MLP neurons of a small language model. Each row is named by its layer, matrix (up: input weights) and neuron, and shows model dimensions 224-351. Each number is 500 + 25 x the weight over its row's rms, rounded and kept within 0 to 999. Numbers have three digits each.
After each neuron's rows, "fires on" lists the tokens most often at its 100 highest values on Wikipedia text that the model never trained on.

L7.up2653:501507522488512519529503473502473492543529486527520534484521531468509518536459473527528521474477452468537513489527522474472493520467543548482502508525504490513520507487487514543479456510524503497470495505507494472518525535492489510532476509505481468515511538506451541493485462484470480497536477473464474485500530506485479490484473509453531470525522452460503477515487463468526420523462
fires on: ",", " the", " had"

L7.up2639:481513485447516519514525460525488512465514465518497482481513526506474493506521536561466515512478479455465469507504524495468486521480505515530496465481495453509492479443486519516510539449523479480437511465516534524538478493481516496508525478522491533522520521524463493522431495530495483515464495507500496509462538507546510477535516431504502485540534542513512527457470508473484517514470
fires on: " was", " and", " were", "1", " resulted", "–"

L7.up1039:529476518507510467474505479538482514483476499489509490462517503496483534500523495502492480547522504521490519498480537503515549467503472500463484509549511494435493523525510497536482521452517482529531504531531475519500498462484502518498504501501468508528507508465505524496504480465493518480500487521496537490492481517537499465481514504529511474500498514494458485486468498486483513491494
fires on: " (", " [", "\n", " |"

L7.up392:480489487458506523478511546563498479541533517505561478504505497539497449487534509511554495529493498515475529508505535550526515478489518467461518485493476468483494495531504486487524505541542561480455467485518501501520517455472495477473538467494499556509484485488510524465489455523548482495525459493461517478547511491521538504507516498496488533505506501494539531526479500470479511449464
fires on: ",", " who", " he", " which", " they", " and"

L7.up2602:522527501526513530481514486456491465513500497490488462490471493555505468517489525440488524462527492508539496492490477492528549508514506471533473555516504509510500481473477498498491525513517478526494522504483474507499482472500469464511482522501517482488523579478500511504468514466485526475502501510491493528487476501506476519499515483506518464511494454507482484530518478523528470497497
fires on: " the", " |", ";", " in", " |\n"

L7.up1643:497480500492496488522456524491521500498501490464487522483478512475495534495508493508485516478487502518523524500526490513544510556502546473514535519502471459517525501553479463432499486500536486485494514503515511489495502461486506500528492495533484539491490461490501491513484530499495516513494529546490469508474481477525490478494527499502457477494509494548493523488536495505522464482528
fires on: ".\n\n", " The", " the", " ", "==", " Nominated"

L7.up1265:502530521506495528487501484497548531480518505479462484494528520488545507475554502458522532474509485520567467489506527457550510473519480511470500516547484487487476509523470513498486496498498473518487466519494501519483486542503502481490498492499523465473507522497475478475503476557511530462522506492465487514505497477549476512505484505490518474527494457517478541510523505489521486503481
fires on: " |\n", " |", "0", "\n"

L7.up2122:532460527497474469546522522541481479495556539501493530468457459501488515512490527474480523495502510486495480499471505520550485531519463466477504539501461494502527512550481525496485537539501507494475475441497508468511505495499469470490513477523506484492492487460516503484507457501497494480471523538501503473471524500487433486509475474514476501540536488490488468522476480476496508504532
fires on: " |", "-", " to", "|", " and", " the"

L7.up502:487526455482475496479515516550503518495515477519529465482492510531444522497533496532562531489530484485494477477514542511460482512467455470502505508430503515514492502511547546478489516483507508499472488456541475479502501463458496474560501473501493487505482496456533483496495519505461440512530507466507499482502487485493464497486530515509500481498481481488529468502509485509484542544494
fires on: "3", "9", " In", "2", "|"

L7.up840:510491512495495520497503501513452507464513493477506487509511492495491450493470455448476453509526447518549476529454490512477458458513501505482513504494490494496524528506525484479501492497505514509509476474503507505509511486525498462502501467455500479481556499474472480525474516523499499549521540516472423513515533538488525525468451473531501452481508446504501529440505534503475493504491
fires on: ",", " BS", " of", " and", "%,"

L7.up78:504477491477502538500463474458495528495490521502495482491523512521488464474525513446524536520468508490484499536479487494486530508465521491498511527558491517502473510482497471506511450487489484507480491469476471464488507501506481521425480490468495473490524540489439498455452507493535502478456518492490516491512501488480521518482495488544490506499487479505452543501483491444493477516535
fires on: " of", " from", " to", ";", " in", " was"

L7.up508:468448493505454528491490451516516471518554500511471500495519522515499489476502521520489473468495476488503524521505506481524519560472494502503514474535473459519482504478494529501517485489488510510494514508495495515484528522528459463521548502474510527465511507537506503473497541516538492506537485478527485434513505511551423487535492512478519493500524504547464478470536550437464501549496
fires on: " ", " and", "\"", " he"

L7.up807:485451501505519494464443479511491492535535512507436527486437534534515472511459486508478527477497566500515504437511475525474462542472505514503478491480486475501552519478514503506468494482523505519493510496441468503513536503505497522495526493521509558490515520532512504515469541542477538498511505474543455540520505510545546481528440523553545520506517494530505454481527538466511533496525
fires on: " ", " was", " place", ",", " |"

L7.up1167:512538505505537510500509484501468467546506509540515474492514446503490520518491537478465509491520502495494516490502500518494476485542557484502555553499499491506489460495502496522478533439523506473479526447506518523506538465473509535532504475529482580479550492539469467480489488499517459488512485529508484525503496498497487512496499475510537505503541498500504503501514516505512449515437
fires on: " ", " the"

L7.up2776:509488517515537552529502493472471499528488471492502512498481499535473462490532539509511522503462519490512515469479477501513507469482506506498497466470489524482455530513454500468491498528536453503480525482530472505529510487516481498477537507498485523550556475477519441514521512478483469479509535494446523486552469465507476483488520500547500489505542474486502522543502535503505511496515
fires on: ",", "6", " he", " the", " it", " He"

L7.up2246:495490511499503503504512460520494465470501487500485494492501501543498500499516487532526482479528486503487494483482497544494508514466449502522531501474481437534489507462521506470504485483505488493462501487473491493526514543506473475529512523512493530515493484483531493492494445495498555504535471507504465460524464512482503510503521496514521481540518486508492492473508506484486479478456
fires on: ",", " and", " -", "-", "',"

L7.up102:547513508521529539485452489508501464513512517541480492506501481484477488499493500518527481535494516494462540492474547507508502489514476530497495541472481506518536511488530507533483524446545497513491486491541481495509528471467460504497561512499521542454500470512489496502520478502475450523468478513516469511509471509499491520523516452527517525506498503491477503455506522511482466506500
fires on: " a", "1", "3", " ", "a"

L7.up1731:497543505508491507527533494497511479522501466475469507477506491495446495482506497472488498486487510465556510456483495482471549485533540511485464492497491502492525503510473484491510443486544491511498499493523477496514514501485470492538509517475492559498532496467496525500528489517491511511497509521482536519498432472500476493488467462509535475469487468464534481495545509459491531485489
fires on: ",", " a", " |", "),", ";", " Television"

L7.up340:529541455437520491503505516524489457480528468503520504479469476514461498508499485454490543495497537563525463463505511480546513515530491511433485525547457474441508486516487511500429497479524501518526478556487534536513480480445498490499520451500489506469502478540506491462499504472482533479503476558521542534443506490514493495537542499508516529497480526530519501508522498478495483483487
fires on: "\n", ")\n"

L7.up1170:504501507491473513538470497524511514522468518476525527520457495487476479509517484512505532518492483517445487492462534525499517515468474513532498501535513476531553516521474476511481451478483484465514536497481485509474510521481497518445486523557504537443519522475516488516496528471496471517538504457472509509502539503499478487472527500513525469486525483532503530470528491512448502522495
fires on: " an", "),", " from", ":", ","

L7.up1670:547525500484499496549494500490466501463497474485466485484510485510529535504466477499510513467482479473502473526500505516531500477511500493527492551548509521475509457475486477519485481484504517524476537504489506564535533454529487485486481533500490543505528491504486523485473478546534471500520483487504500510505498482482482541492452526518489463478524501516430499510579573517446486502490
fires on: " in", " on", " to", " "

L7.up1232:535497501498506489535513512459507470483489525514499484490472496546466504504515495506501507504512488535542499506511551516470502477492440501527481530503484491502527475499508477478526515473522481514430526511515492488471530495452505464530512478519486513490507530507528486536456496479449484521476468511516438484518465501482487532498485499496502475514480510472491508464552488489501497516519
fires on: ",", " ", "9", " and", ":"

L7.up248:539474507477493507516456446524506470499523472521535471496509470494467524503491480458460496450503529530442469501485498468504485506480491476448498521538510482541518537525477487476430548522462483509499533493488467490497542472499476485462484495481521555481534501460519513472540504515489504512552463460524474510511471547477496500461515449525480481510518482548507486468471471513508479525521
fires on: " for", " of", " (", "1"

L7.up1169:510499493511493483451467470528486542491465512511546513477512444528484471527519507501488552515491506509536513509481534475532445498490476496462504517461499488482531523504535455498485456499496487516465506468541527527504545484396470486493488517513486497510546494499478491532465478509475514509500511513484484498504468488524529496491496481492489510508526483496460484518452524497523516495477
fires on: " it", " he", " also", " that", ",", " she"

L7.up1402:478461460501471490508500515479455514490481538493528450511515439562501529475489484491480499458498471483494529557501519540485473511486484466523508514502465488496537479495520523516477495475526477494496538506491476494497525476527483473469478522488512529469509530459507534539530472518481488530501494545521509489491495536540479506519484505544449508515492486513549514500522486512425526475534
fires on: " |", "|", " J", " said"

L7.up1306:485481486460513516526499482524502499504491518489530514491507518534442508524543467468514510488502484472570495509464512497450500477508504482474482489485522471468493513482498488509490469498468478514480475543498505528528511473457510471463498472492511541482478492452515527473481513532507527496503464521502508504539455506493503522492459504520471553466514469540473548506467532452468491512455
fires on: " which", ",", " that", " album", " family"

L7.up2411:519502451480484486488519535527477526501499487502522492476494461499465500489514488458500559481507512478528505450505519519515500457504478543510490507504522525501492489500495544504500517473479488493490536517507522486493490480504465509503538501477479526501519541477504491455506505495463484549468479475508500513479449482533518515491507468533520496512455465508486486519530490489512539468487
fires on: " |", " (", "3", " on", "'\n", "|"

L7.up1297:523518511499515521503518523465520454470531530478504505497506485496511481508495433461479528507441435486458493503478472494479537547517474521513539511503525511502492506488486476524480499457532479502498486477519543479482514469481518514483523463502484515499522542446528478476489488514454497496508495492524470469527465536522512456498502491524476492486510522443473525457496501534473507497524
fires on: " |", " and", " of", "-", ",", ":"

L7.up1973:534475516486512530463510574513526533486520507497495475461501478509473523518467520499497523470520479484510502544486551453492487508537535444543532500525504518466513476494537497466523515476509495520481545473522456530511512479527480493519483517521467474449510515503496520445504479507530488514529497565480535477506479488520491487506476465479458463534501465491473466493534513493429498520515
fires on: " |", ",", "',", "|", ":"

L7.up99:511516495506491482523510483515477512518531488466481466496499440519490468544516492507474529491513487499527502487507531488515496492486460481512484475528496522453506517500525463475504513442556509471507532518516498545512527454499508487475485497537503497513510472517541478506527467456530470485483507573505482476506540515502499482542471480470490489522476465558460499470513530437431525500569
fires on: "\n", " |"

L7.up1137:457531461519516491481507505482488446482531488484510523482544487492483458447488434502507523494502483552469535479494519513535486489487436497474497494518462512468530491472497491494511473505520476477481484478504487497495476504498521472478515502452485484443522503493481523508510523434441503529470493471484477532490465510534510490541485443515539535534485496470533494474515478512469492516482
fires on: " a", " as", "a", " at", " |", ","

L7.up2281:471462474469501497524517533514492503469499495468499488498534494495508529503506501532515530469483500531513490531492473500469463526505461511469524531504478466497476529492528544493530517513533478511499501495498471454527513509476445525497492519493469498469517552513495449483517502498440459521461470512515494503506498538525490495488507477538470485534517468518493499494517475456499525441511
fires on: "1", "-", " and", ")\n", " of"

L7.up1714:539488485534492465535476514489460514464468488500532498478490499520490491497483475481517489488483498518517491522518511506484496481507469478528501549509499515493508494514477524536510468518464475545473473446489524487488486499506516474538496522512473468497531538508455521482464485501502462504525453498546528489517508539492505551469492444512475486500506538532478537473517522528492533503458
fires on: " ", " \"", "0", "'s", " |", " at"

L7.up1967:509438473520500500491497497481482507501533537491488496461530502527484512509494500501504519481522434455495532487506536511471486517522490442455482496497499485510499528527482474511473534480504500527493500507565523512470537482477464483503520476514494497493516531502491496508481504508499504519541469467532520513495445502494504504494501485501502499502488523505452502468522476496495484525544
fires on: " |", " was", " film", ")", " ("

L7.up224:495450513510489521506486498528490523528492505465484451485446474549460461543493494492512511529473498526508470463496541488471510547461461494521486543458473497558498534513478535484482463498510509496505527468445484478473487500495482479513513513504548497460524508468475482513514482469488451465510503491516492531504445476542511519478528482549512508487502495476515508489550465489477530481520
fires on: " |", " –", " and", "|", ":"

L7.up695:523506540483491540528485451522466444526473481506536536458483527518508496535490482483520498517476512549456462481509502533487506499474488521497473549513509503476537498467517503500516519493503517494494531539478525471536506534497510518498479518485504519521516584491459500521423550503459492521503515498524461446498463490510512463524483527521509505490527501490524493477500472501472482534445
fires on: ",", " with", " and", " as", " was", " |"

L7.up2513:486480508478502519513482448489436490536495510481494495506503542519525465543542491510499518510521526475467512503519491532513501474529481523533498526525501494513538507464458472527479510529513483455494513525508505494494505501505471471517507488494531504449524542498483510481505523515495463483499521489456461497552461499477543499503479543528486521496508523559474529501504476492515490478518
fires on: ",", "-", "\n", " and", " |", "."

L7.up1512:526477528434487513514479506469524481537499470508472511464478480530517484483501465498540505495487489478514478565461516554502485500460518455480530502525531495476510517487472490483432484490525536486465496447472473461504530540491476482511494509492466514523551554526498500480496442516508490484519455513473486484530465491475449516509501499474513517475509464508461517486471502462503439525459
fires on: " of", " to", " and", "'s", ",", " in"

L7.up1239:498484484529475497543525559494507542467460472489556500461494511492493480500495493488473496493520516470502465488504506481453458501473455509490506500507446538510515486491480538478527507543527505510487485471503532475471469485491491500500533506486489491563534452494483482546489508437473481540541498515510504466477475478534457535497454541500498487472456506482530491531534463534509528458529
fires on: " |", " ", ":", "2"

L7.up1030:517443478476475531522507439517492517537527523526482509469564528503505501521500481514499526506483494540513454511485503499519499507480513537491543500528496473491497533498511469494499504488543488517475523525503488542551472530453501514538501484553507491511527466512447518479500515470503488481470505566470478497522494480493504494498489509525514489487484521476479435501547505485433478510470
fires on: " ", ",", " BS", " and", "-", ":"

L7.up1930:512528479542519511495468535536505457560501548507524507505474508555493462471511471487527501467472524574532455531487517517543526493478514525446506519511501492486534455507524507470495503508533469503500502499528484481490494511470518521501510491454494526521491497502461464513521472477485529557483485490521487486504463494564521504500545477508489494480496496502507516486490490530503503471466
fires on: "2", "1", " and", " which", " to"

L7.up1331:536507512498512519541517524504479493486484456533507466473503464534484517480511478506556474517525479491505494530485542476502484501483485486526475494480484501461515512499542492512521485500509477518488502484542491514501547525515477515513528489490494492529536494445519516519508445482510467569555507492442485459498518454498477508502512482488484490541481489484518486491504509476476481497496
fires on: " |", "|", " was", ",", " by"

L7.up2620:501516470488477517490474511515504528557522483505436449510501537479475457499556534457525475459465512482500514492461479479496465480493515554429484526443517520491478498472525505509528553502531539511536488535498534523503531499450500481516522520528522492484524518475548491477505490476516484504500491528494492489481479481492475542535526504514506510475499533442535497537515518482465500504509
fires on: " in", " years", " |", " was"

L7.up588:512491478527542516500517464477516486549478508513469482494487503528541495482506498531511460489472479527525499458476536527488511509488502513516512517493459478501532533477504463480512484484503495511480491490515489519470541500502506451521501446487486499526479513470489482502486541508454442497470465536539483481479456489521487540483531518519539508488494515476445495461475547483514494551524
fires on: ")", ",", "\"", "),"

L7.up1636:550504543487516491497499545489526507501518492465466513474492451532472492507492502462523526481508453470518565451491474470556489538496477496526490495549463480496486490503508519502492517507489516541462481507524443484500512490496507522474501498514518516493489505532511509474493496552519514498517498492522484480527501503533497511506457471531467484505542502504504499527483487456495502465560
fires on: " |", " the", "-", " at", " end"

L7.up1192:507474457476529564523453531471480515563495496485464478495520525490520458484522442520515509473482503520501513471463501516532513481488489502458505470545501495456479527523501489486523484518506533525450496500499489515532489537456416491498504494503481513504492491500516528463475468550529514486520460514528477481496496462505510511533531495519459492463536507475462506511532516508428473545502
fires on: "==", "9", " was", "0", " who", " tools"

L7.up1664:498484541501502488534501465511502486479536460532514515492483464509422480487524512469503549521492535480551510562521496470527489497521527559505480514478454501485463513470532499477473542521551519486442521467527519472511520511494489509538470515529487484501514485509468514481522486525473473535459499510499502523517495503469506483514494525463518480562520489500485514529524533526488443469503
fires on: " ", " which"

L7.up559:540507500490526505478510498495492434508506500521478475482543501489471508497507455473506501512454494491485520486486479512523502497505508488529510508467512505501473488469491509546532451502503523495494512476495495495488524467536479485493518464479492531523507521546546527488522529488551481529494523505495503501477458455480502490527453494519499469487495530479499483522525515472463494479480
fires on: ",", " |", " (", " ", " l", "0"

L7.up2151:511525486514495482506465491532474514513453504512516514476447514509497553546491514505517523487499516465485476515451502514464469504465525486466499461500471512525512525484497503539538501479489508510486513487526435476480562483503534486553544483505466517506507541452490484520453544506458509490530474527505490558512452506483511514502538523536482520486465486440441448526518504459514487513497
fires on: ",", " (", ")", " the", "\",", "),"

L7.up2223:525478505526498513521530539538483516524496445496529486497529478505538494556470461457573482502511482461484470485507523486503455517476495507485508545526490467508487502500515518487479506473482465515465519481491491520538517528501486491496545472497507537499558503462512494489522473502541525494503488534489514509507494520505497529480428472538487496436473491515506497454505510498490463506482
fires on: " |", " of", " to", " were", " and"

L7.up621:550475476513491505546516480543442476494526447483481497490534522496486499538486442499516527497508524475467467512476514482457520497511521494499504555518495485488523509536502540484455519485493502503480535483460505461516515492484493465545531513520515461490518512461501486529522518531502537495519497525526500537499467492495503470542478479524502542469472490518484448490539498499495462485529
fires on: "\n\n", " BS", "\n", " MS", "-"

L7.up1978:543508458492500530516501534519513534492474494533510485466437516535541523493495491489535490479531472482553490549468544528451491506453503464479497527507464482445512499523521508493528499510481499547492515491498521496514547500515513487463538504496498459472512514496474497486499473504495484502490469523480495487493512470516496570508487507466503530511522475566518462485529516488461497472463
fires on: ",", " that", " and", " J", " who"

L7.up372:543506485446464544505496494521501511510541488467488484484524520515494490507523506509487509494540468515544496469506511513451521501454516512480504477517490464482488523524500502485521494470480495503442491435550489491515481483494542506517501529513515472509432514497477510516500512495496475458520498516535469473547529529487466551563472508462501485524526483527521520527485486468502484479522
fires on: ",", " the", " and", " Baseball"

L7.up1090:555476498459513501504480469477522456511508515467476465460523495467459462477520497485499535479466489543509511516489456476517478547464442520499525540542477517460503535454519500496480505505514466517481502501525518523510482528524485491507481448506487499472540522486478473511516496534485498463507472475509481513509475516535469516506502494504451516508509479523508515478521477504484489507466
fires on: "\n", " was", "===", " ("

L7.up2401:516504497530469516480509513534507457525456475492521501463499484475496488501527508507526503519486518507472533541487501523519507468495512516489525471511484514509500469512476520504500518537515457516507532487478470509496513477530531523516529525465513508527511545459488513500515519494480494511487523533491498516533466535509470489445482492513483488477519487493506520512485525472500510484460
fires on: ",", " and", "0", ";", " (", " "

L7.up944:514493487496516521503465480513504490496508507500507495476525471565494516531518453514498524517499516502467491537510521497489485516496515512508494526543504459445520477447463501510534472518495477515492499478513498488489555535518490469472504485504480480513555497523468494485462462527494475520518511459535521494523524501463500468485487471481514475492531477515501512461515492500441535487496
fires on: " |", " and", " to", "|", "\n"

L7.up2239:485444500512517524495508522518496440530522472511514451453471536478436529482496493500516461503480481483463507487507499539464503517524489512471507562502449493473531495467503521527504550464503505522488525490547521519488519521495498512539497502491500554527501524488526504514444482530533481513529486497493503519506453464505463542517484527481540512440490526504520507501460486508520485540494
fires on: " the", ";", ".;", " |", " The", " "

L7.up928:476531485504532518473527513490484492492471509485490469503528532524488558542510486489505557524490492473524525481492479488506506515509507491481511538487533482460491545482490462491492490518515471546503531539496489525476496510472441524483501510505490441563495500515430546508515505508535524509460518484537508500510453509501559502511456487497513515510460519469502498521483543483493501503483
fires on: "1", "==", " is"

L7.up1510:500468522495510491535498475515533447445513502527509492500488486525495532488459540488521520497489475523496502505472478493511437495514493500541492516498452504494513529488540520494505486482536496479510505457497483489483517481468499493472534489498485477508514474482510521529457483489505468501512469499483463508489492510513477519528524484464478543494502521532476526529508470474496491496469
fires on: " ", ","

L7.up2339:495468498482490477510477467549541513467496479504523517497482512484533511517512462477530505511486492514508480523496513491559498497507537500472517493515478468517541499539507487455521496499487534524479513529511464502526519504511515504519551510508516551502498520495501473504507484574510493548474519525526466528515461494543530557472505527515465526462492489548502503505558522437477521508484
fires on: " ", ",", " and", ".\n\n"

L7.up593:518490466501530521525513485520519515480478485532522499506457495509527503556497503524514550502492483472519445446512578514488533501504510523494469490488509491486486500491518522493515503479506519514500499481549532513506470512462521481510529449498530497500527522499530484499501497540492492511536513486529498478557496517509486552494524494490523504500511460502539495508472485436482525449558
fires on: ",", " who", " which", "–", " and", " –"

L7.up2133:542514497469492520524501505513492518486467519517507500489492535527520545500528492514495486484517481511522483523499534508539465506511461509486461503486542520499520498478445498493497499544503507495495510463503490494459484476501451501552521467556481545543502499544495530459446552506497454517524509450436484473448485478487526530488528487470442450563514481525529497473516513524515515494500
fires on: " ", " |", "|", " the"

L7.up2055:483444483470475514516472520488511485469513534520527469495511448477461497514513450502522527503491501520473466510510525482489453541476520471514521494521424473499525474539471497464478547480541475507532519499456500458494557452528494462471524491522469511468491460508503538485510499504505485495477488491477499484510504505485479502445485472478481507450504493525539487513512478446487489473475
fires on: " |", "-", "),"

L7.up351:517463494488509496529492521488540491553518484556546467535516541495476447524504516495534519490484465473481500499491579505470514502509486512498495551490479500534535503489495501497513470518465493500533501526524514463496525486525487472533490476519451522451491502522479496448468472474492447527488458495531505536464517537526533536504532479503502486528471474545465511511553533499493521507503
fires on: " ", " a", " tools", " the", ","

L7.up538:512475502518489498497468470486518540531486459495512465493453470508476503518442504542557518497468508529510511470484544554482485524457474488524512514473464524502527534504455511480484483509515484518465484500535497483467516531496491486561495530509471476527479511511502464507452510512482494467488504538459509468431492519482484531506475488555482476468504479530481464450527491463520492523484
fires on: ")", "\""

L7.up1006:512486514508543534489494494487490517536476516511514532492489501531473534536499512461527470478515459513451494484473498531480487489512488521493474553519440469492592517464489534527509506474484491511533477555533487499515492515453485450478484492507499474529511480505496493486471479514481481501519486512514473483519491496473516518509481486567525509517544470505506505478524494504512484490508
fires on: ",", " to", " in", " for"

L7.up666:505511468532536503481520523542500495484567506497490497456492498545509514517542481451509524525519470480510508468513500516509452501539525510496482499525476510453529514492527490480500498490504479476510490475512500522499503504474465503529546473500502474462479493506484528449514483515469484545443480492501517516522480488553487541461497507490485497485518490510488495491481469462471458524486
fires on: " is", " to", "3", "-"

L7.up2621:515492491481488491512474514481503485497499486508509443512486478528500489521540526513509489470502464493526514530483531561488520529478500512494479496515500541489495531460486509529522478463486523520508476487530519488531536483525453489503505529507458519508491478503489510444457474512516531484510481479467503476487478506510455477484450491513477485474516516495497488511530507493453466498552
fires on: " |", ",", " –", " by", " and", ":"

L7.up850:534488496515546483542492492529469537501487509470490511460474470526500452491502485516458498486474458531507501474458474487477494472494482517465481554538488492483515513528516532525476472501478495540530500500515471530497566486539495485475553468514479527514526530524498515481490515511481504499472486497503550500464488517493508509505456491486462468516486457480475505481447539482477506529504
fires on: "\n", " is", " All"

L7.up1852:503484509471542494477450505547519486483519530508485533498513477492537523469507470509501541498490503507499475490491498496547510495462462531494468517504476530516548475493456480481501478516499507488516460530504496542518501524493502525475548511489461461528488536475542478481526517543535504527514484481541508496506461504492486520485518498511516516491531512507517508495507501495476505530444
fires on: " ", "2", " After", "1"

L7.up1198:500455500466494501500507470501532480503494488472509449488462487505463476530465489504515535501462475545495525513465505485528516539508552497503479533541462509475487542530526513464456492466553491541516527481494473514499532475480492512477489484502476469496495518536491516510467498521518517497498494498533483450512517511454491448495514511522484506487511503480483527478536487483459462474483
fires on: " as", " for", " had", "\"", " has"

L7.up991:519500489462510517527510503502443464484484507499479477501562477485489549525498493520522503459454462498518499483497505470462504502534451475482500474472471539500469496484493505496491454483516508512492544482551479469489457512480494480513493493509549502517511537503491484509481500459513469535512485505450538483538514527485484517495525440516521494523510433520482507481499450465492475482520
fires on: " |", " was", "a", "ue", "\":", " "

L7.up2537:507533490495565515471513487494483492527524445499506509488453473466520522566538541488474480479438498503466473536527516497533453471471505555491508526495506516494485507462506496492471509511462513489524490487516472456499537473470518493531504476498521545447522499505483513465468516493531503513529521469495452486533494513499543473477501505506459481480490499522477487485520478470519464528505
fires on: "1", ",", " (", "0", ")"

L7.up1045:536483458482487487543509522541501538552487495523490522470511537537495520501514441487523470489522482528524448515512488478483522468508456539501485468485457483496492473519460537504541521494487471540440484549525496502520500476529482521541501473488485482538475485484472505516522500478481502534465530476489502514494472504488515503505484451503515514468508499455528473473466497481477454482449
fires on: "2", " and", "0", "1", "3"

L7.up2248:525513520497500529471499510508483509563512478488513509506461533535523463531516494524515501504499521553497494508446491545516532491465494522514508488513490514484493513498480558522545444503515522471488495541465518488525495520490490490469502459500500537503496471475495504529537500481478466499525482499495514495546493504490502509519515478491494477529544487506527528449506509451492485494519
fires on: ","

L7.up2116:500523501533504537512501499462501561487507505508460488481498490476519526506481486538498524470483507487530485466468507475484467493512467491509491509538469517466511498521499536484478494490510525520505520524470480518478535524524488521516468525464479475507518501527477520464483553527477485480476529508533468489463467514499487486487463470500493466526485479469490490483523491491485489524537
fires on: " is", " are"

L7.up359:492505500496466528464495505487489480503506513494518467496481530564542492489506488465550500503443451513525522492482492520480504509462470468475544512525518486466515514469542497536512513508496511492463516494464531479523552474500485477503486509502471548490542484533544513503499488553491502510501526527524489508474514465494538487492473533527510465459495502471518465465540489508425465540506
fires on: ".", ",", ":", "-", "%,", " and"

L7.up2666:548485478484474529493444494495523477531555481476517497510480506514497466523506482482462479488509510554454526474495477481493508503522542507509486505445484515515491492477524494541491490521504502478466527510484482477531476452476512489526518482536519520451521508491492532501507511519524554497524433525495479536516483472521491465506488490525522558452500502477473475476507469477491519524512
fires on: " ", " was", " tools", " in"

L7.up734:506473460488494560502475505505539468515499489503485498476502479472433455534496549504518536470501435497465524514447537492502532541483503471516480475465460530507536495463532527466515503476539509497501505499507515486543496496489496477489495507481488476483482496491469491484523532487511483547501468552514495500520493497498475515562491522492474549493478480495464489513493462529542530483547
fires on: " the", " |", "The"

L7.up119:474519499494523525509479511497519496516511549507473507486501539481492484519527495471474483472497442505525485465531556510493538503491474503470539531494512437493491514495493507481513472474574504445520482474489516481489513475488496518556492471481471509477516564503494514488487431518489481500498502553492537513515536520521497480503477544485477549488506482518482469528496555512533473512496
fires on: " the", " The"